From a checkpoint of a small transformer trained on Wikipedia.
Architecture: LayerNorm before each block, learned positions, biases, untied embeddings, attention and MLP in parallel.
Training: a variant of Adam for these matrices, 350M tokens, 9568 steps.
MLP neurons of a small language model. Each row is named by its layer, matrix (down: output weights) and neuron, and shows model dimensions 0-95. Each number is 128 + 24 x the weight over its row's rms, rounded and kept within 0 to 255. Numbers have three digits each.
After each neuron's rows, "fires before" lists the tokens most often just after its 100 highest values on Wikipedia text that the model never trained on. A number after a token or word is its count.

L12.down171:106136149163104128159092130101122127120135107080043179119146156104141127168113172113122133155139102121154133114178154152104134130137110081127141109134158115112122150170134089119166143126101086121134162166100158149113143136169134123161170106153120128131132166140142106151125137107125085094
fires before: "t" 25, "ted" 9, "n" 8, "oin" 8

L9.down627:155061132157151113095122121144101098111140118126143127163141150129113145091116173140121114129112185171145141121098166089128127158160141130139134148107139124156158126083106111108203131132127123133145167149150125125122093144145136122109115109096120088148126124136086113112131145094127109102
fires before: " |" 29, "als" 8, "m" 5, "ing" 5, "er" 4

L7.down113:098130152107110139117153149113147156080120104111123133096079101125117126123139150192131133085091151142102127154147116119119106128134085152159129136092149135120108141106156121160156171160154115138075172151097147140154132138125106125114125116136137162143124112110101143133159169104144128141
fires before: " |" 33, "1" 7, ".5" 6, "6" 6, "2" 5

L2.down285:155121123107126103096152133104213120120096113139151078115114102127112128117114151161125129143096096132080102091126124146138128145116085176123128148110135135159137106114146085120128090137138138170080120126144074155145133089115161117120127149137154120160117121149101160157167137154151111112
fires before: " |" 54, "–" 8

L4.down474:148144129098149129157126135129173074049121087147145111120130107168124136176142142144141138110125183126110143136200085155153114122118145115126110120128138134111113093153129122093123129094126142108153107121131093137130130162111094136133084126138104133165125132163165147122138097155130150155
fires before: " (" 21, ":" 12, " /" 11, " (1" 7, " 4" 4, " 7" 4

L7.down221:142113107120118149140132091086145117137128093138141099083147154119142123121147133093128127118097136140110159138161097157134173138107121137089159104149102124122130148144121124098119157111202147124131163105174139110138116109135095149098154117144135158111100125140175093096116095114105148187
fires before: " |" 58, "g" 7, "–" 5, "ard" 4

L12.down26:132104144157144166129116114147129133142116130160111134109137172124091159114141127134153148114123122115149081122121122130108093124090158128133157100160122102124147142106156178090129129105106117111088126145109090140081131182121125102153123123120161134162116180120133122132115129131139091097
fires before: " of" 16, "\n" 16, " and" 7, "ag" 6, "i" 6

L12.down566:104128126110107077121106136120100163123148119146084131113136125150139181125114104106125112110153135076178149096125100105153139133136163135120131105156133136127095152123146142096118110198130118158142169148091107139108164154102102154132129163120110125078116094099147153103135112103145147140
fires before: "ed" 41, "ried" 7, "ro" 6, "ent" 6

L5.down431:125152123116099136158137157130108144138139105107110138162124137133098138118122097107120159118103111114140115123146150144126127132146121143128114131129108156097172123088104104117090159152152126139119129130115154128111145155162088158114103144133140122091121111168118121167133121131122106094
fires before: "|" 65, "\n" 10, " —" 8, " " 4

L2.down454:112137126152117134116136128114138163143114145113132120123124132137106143137136125104124081126121079132135109136170109117173136124140168166151129127095102118132122136111126139114075164173129115162105150097092111133123082148134129119147131148123169096146119128126092108173128144132105163119
fires before: " |" 22, "ubl" 8, "s" 7, " –" 7, "y" 6, "," 4

L9.down57:127106123098140124122146109122108123121094126112114110074109152088129121119131167149162109133141158134134144136152111107115139136117104114153129151184120085101178126121123141130060145123124125109120120125134125157150095101148160124169065102108086130087138106121143117159163095146105121140
fires before: "}" 18, "-" 18, "old" 9, "C" 8, "T" 6, "s" 5

L7.down157:093119129087109175103096146107152120121118125130121107108152144124089112118131164117131135116167129144074138143075181128083151114157122156127145122129142158141146143097089112127137139134144119134103148160121120135133125120092119122153139207130125138122125127146123141102174147107153076114
fires before: " |" 48, "|" 21, "als" 9, "|---|---|---|---" 6

L4.down347:130078170145117112124109130080110098135122113110113177180146131149147173128133102114121146150172149109121117126124141118140121149150066123116168140135099116075085122105135103143110110102144122105178139144165153102124164159136149150135144108112125107110123108120105108111072109116143100159
fires before: "-" 70, "\n" 17, "===" 10

L2.down198:137147138122116100056143111158106125118125119099105115184110116117146194136128103139104119138124152128170103130145156104157122146149052120096152117117108134110110151107144127130120105146139136142108144119157164101052122114115141112125127108140125154125142152117092151078122130150105131094
fires before: " " 37, " Total" 9, " T" 7, "\n" 5, " M" 4, " Party" 4

L12.down494:151126140103125132173122162095110145100095080142143112110104175109120115118152116175133118099079079105140150112154177155169112152137162116114150125101130163164137142138098150077125114132119132107164127139093155108170132140108141146142100101117122144158134088119124132113112182079134172116
fires before: "t" 22, "us" 14, "ze" 11, "ol" 4

L5.down18:152158090153166133124143090116120127169109150075114140149131129112102112075135101089101146140157108147121119152146138140148120142104176111099149163108124108123133138149076147128160163124154125085142106097177119100138125139163169133111116114135140101110074114100119136131131122071121126106
fires before: "-" 24, "P" 9, "L" 8, "C" 8, "E" 7, "N" 4

L2.down162:151144108161155112137164134111106140150149193149142139140165126097087111093097092168143123156124118185171108159151109136127136129105102153126136136135119149176142124128098114151104146144120145109154164156109062146124118156109106136139118124145151116179105118145106130143127116115130093106
fires before: " |" 70

L11.down39:089128140097104155152083138142117139142141129121141121134123141103174113119103128126146119121199086104132095124084164120097105139135146153157106131126173132115137175127177126097139124102149113130140127121114107109118108138107105166104130118140145105061146162151133143142104113167088156145
fires before: " |" 95

L4.down113:110089102118127141112081078161127091146115133095126174090157136143121143090131151099117156100144129150136105128131138118144069154145132116133139130117124140114150109145105177134116127153146145116154147141094128128131087119101159128141149130112115166083131140119131147116128130152120145137
fires before: "\n" 22, ")" 10, ":" 7, " (" 5, " (2" 4, "ian" 4

L4.down275:143146096174144154135163108091104118109059142129078180136106133106126123130107133147144135142158142140111128125114133124126132140136116136156109129121141084098145156101124135116138116149091127174120118103136090127144149135117156151105096144133139144143132138088142102104138109130159143103
fires before: " |" 37, " (" 13, ")" 9, " " 9

L12.down234:116148167159150144107163107107151101129122167133164156177146151092098147176103162146165145164174115080157129147107102151101172123124155149086109114128087105141124147160113106104100147124101142093113122160115126071077116119147128128152105144136109112099129139140089115117099166117125126096
fires before: " 199" 13, " 201" 12, " 200" 11, " 197" 9, " 202" 7

L12.down285:141138128140145155137110105126144099166119123115145122146167195124098101121114113165096128170131153138138129127177111118131146124158125119141138135108137110109151110108106104124143174143114116130083148133170130096064116169147144151137144099160037111162143108134105105103123117092151146110
fires before: " |" 52, "|" 25, "|---|---|---|---" 6

L2.down276:131116122074095172124114132164101105122133125089129122160075111103117164170111104151080137095119157143145140136123164092123105115137092105149139116137140158112175165111133124098147152132145143134142125102144145136130153106073149128125067110138150118122116143166128158134150099140103135127
fires before: " " 31, " T" 6, "old" 5, " M" 5, " Total" 5

L5.down565:128107128152137166131160111127155108138090124112135125147121127148126102101146153122111121135089147133123144164140111121150147103162175118116072127105171142116141123161105147093144145120149098166098117124133134128166115096137159127092137110126102163149142124137099123138122136118105143129
fires before: " |" 39, " G" 9, " ==" 4, ":" 4, "==" 4

L8.down149:100159152116129104140173135120138140143120150120161111155115139131153136127080184132119091146127153145135101168097119107116145107099099154097073143154173119101113148143146129112140165129108130107130098171167081133148135138146115115125137110159123153103103122119127119166104152108127125093
fires before: " |" 66, "|---|---|---|---" 6, "|" 5

L5.down341:177124103120112152123141112119116082088128127124096151121115130127133075125123155130119107145182145144084141119142115139103112127160138130112141140130105143111145131152111153086126133166110072105112110100163154127135151124103133141110141101147084126140116136149130164054111144136115121136
fires before: " |" 48, "^{" 10, " medal" 6, "ian" 4

L11.down25:149098146164128143156161119142137132086128119107145124130118139146105112173087121133140181125105117172109125135153162145117127132144137091157174082153128131123108132122141135161113089135149139082123088124120150107109110118176126169081123147110161126135100138085098118161075147103139120156
fires before: "." 17, " (" 16, " (1" 8, "m" 7, " (2" 6

L12.down536:139165114123129163142150119107163158150150115142143102148121188120154110149111148142110125135115160128107145117109093130118168092136106156110131149125082130153093130101098146147125100116145149135153128105099127115165099098118111124142121157139117133104142103100111110108136094088115165158
fires before: "tern" 15, "ing" 10, "," 8, " of" 6, "c" 6, "s" 5

L4.down430:086124186098138136088136130118115124114148137122147141093092121088130147096144131126160126114177140138109107162102133130107072115165147125123170147121132113129156084127095093147112114079093136113120117158133063102116120121139175136095100136114137111120136122158161087105107136133131163157
fires before: "==" 11, " of" 11, " and" 10, " in" 7, " were" 7, " l" 4

L2.down137:131166105160136126130162117134109178147094163123100108057126123128122111097122129130137133098120105107142137100139101167099099176170138147145130144126143070136158077134141119145129118132153148135121111111109115122082148141090133102101112148108174136148126097146182120176099165135090114113
fires before: "-" 32, "\n" 21, "D" 4, "P" 4

L4.down409:139108169092104108115092101091144104148058137136142102115158122129121140156141094098123125133130167119105201115120171102106114123183094140079153186099123112117121087108153112160115147147124111135120171135104119110119140083096136090119116187114120148161125116112128129114140132094145110161
fires before: " of" 14, "." 10, " were" 9, "," 8, "%" 8, " had" 6

L12.down567:168147129118105134116099128146117150111141088137088092183112131105094119082138114110102134150139101138130157139156078133121124132118145139102138140087148141120148108138163124124119142174109140165093188147115104151093155126161146181146096112136103105128144099116117156129167073143141112158
fires before: "\"" 34, ")" 26, "\"," 4

L8.down237:114150144094117123146136120106112086169114099137135139099106156132112161174159098122138103116094128157146142113113143187131105108151107160086121136156188131107136130152142112100122193111136124133166149162159119117113135111173144132096102159141139129128116115129127136123142116103118168142
fires before: " |" 50, "." 4

L7.down35:109172131087131093107133105154106132119164153148114143099155122085128136127142165157140134127108146079132114116118151116112135144136112107121159145117166158154138176140154131122100139137111119121106117129084101136012121151120143162104095126142076120121144135141128152152135124106131132102
fires before: "\n" 35, " a" 5, " an" 5, " The" 5, " It" 4

L7.down426:115102125123146149155100116105127143110112093122147106100094151132127109077143119128108109151110109126087094145130166133128128134119166181165144153171132116107107082172107085172104137146135155152122149113149084139165092108131111175123138116155107117167100132147131114079113086118126174127
fires before: ")" 18, "}" 18, " 5" 7, " " 6, "^{" 6, ":" 6

L9.down286:168155104098125131145145110128098101163148096144134160134152135084174114114147125129128112139095142122131149160114122117113096096131135169073140116137141080132122133129149146117113147138130125130090127150101097107194128145158114130080092113093135122168109137159115128131183154164159095100
fires before: "\n" 31, " and" 15, "er" 5

L7.down626:144108191120131127142124049125136092109093137165153115139153142115142129088125150125130103142181119125117133168113142114134111119103122146131125118126132094112174104153156133104112161118151114172105118142118079161145140092134133080125102094136108146145131119098139127099150131169104131123
fires before: "}" 40, ")" 7, "S" 7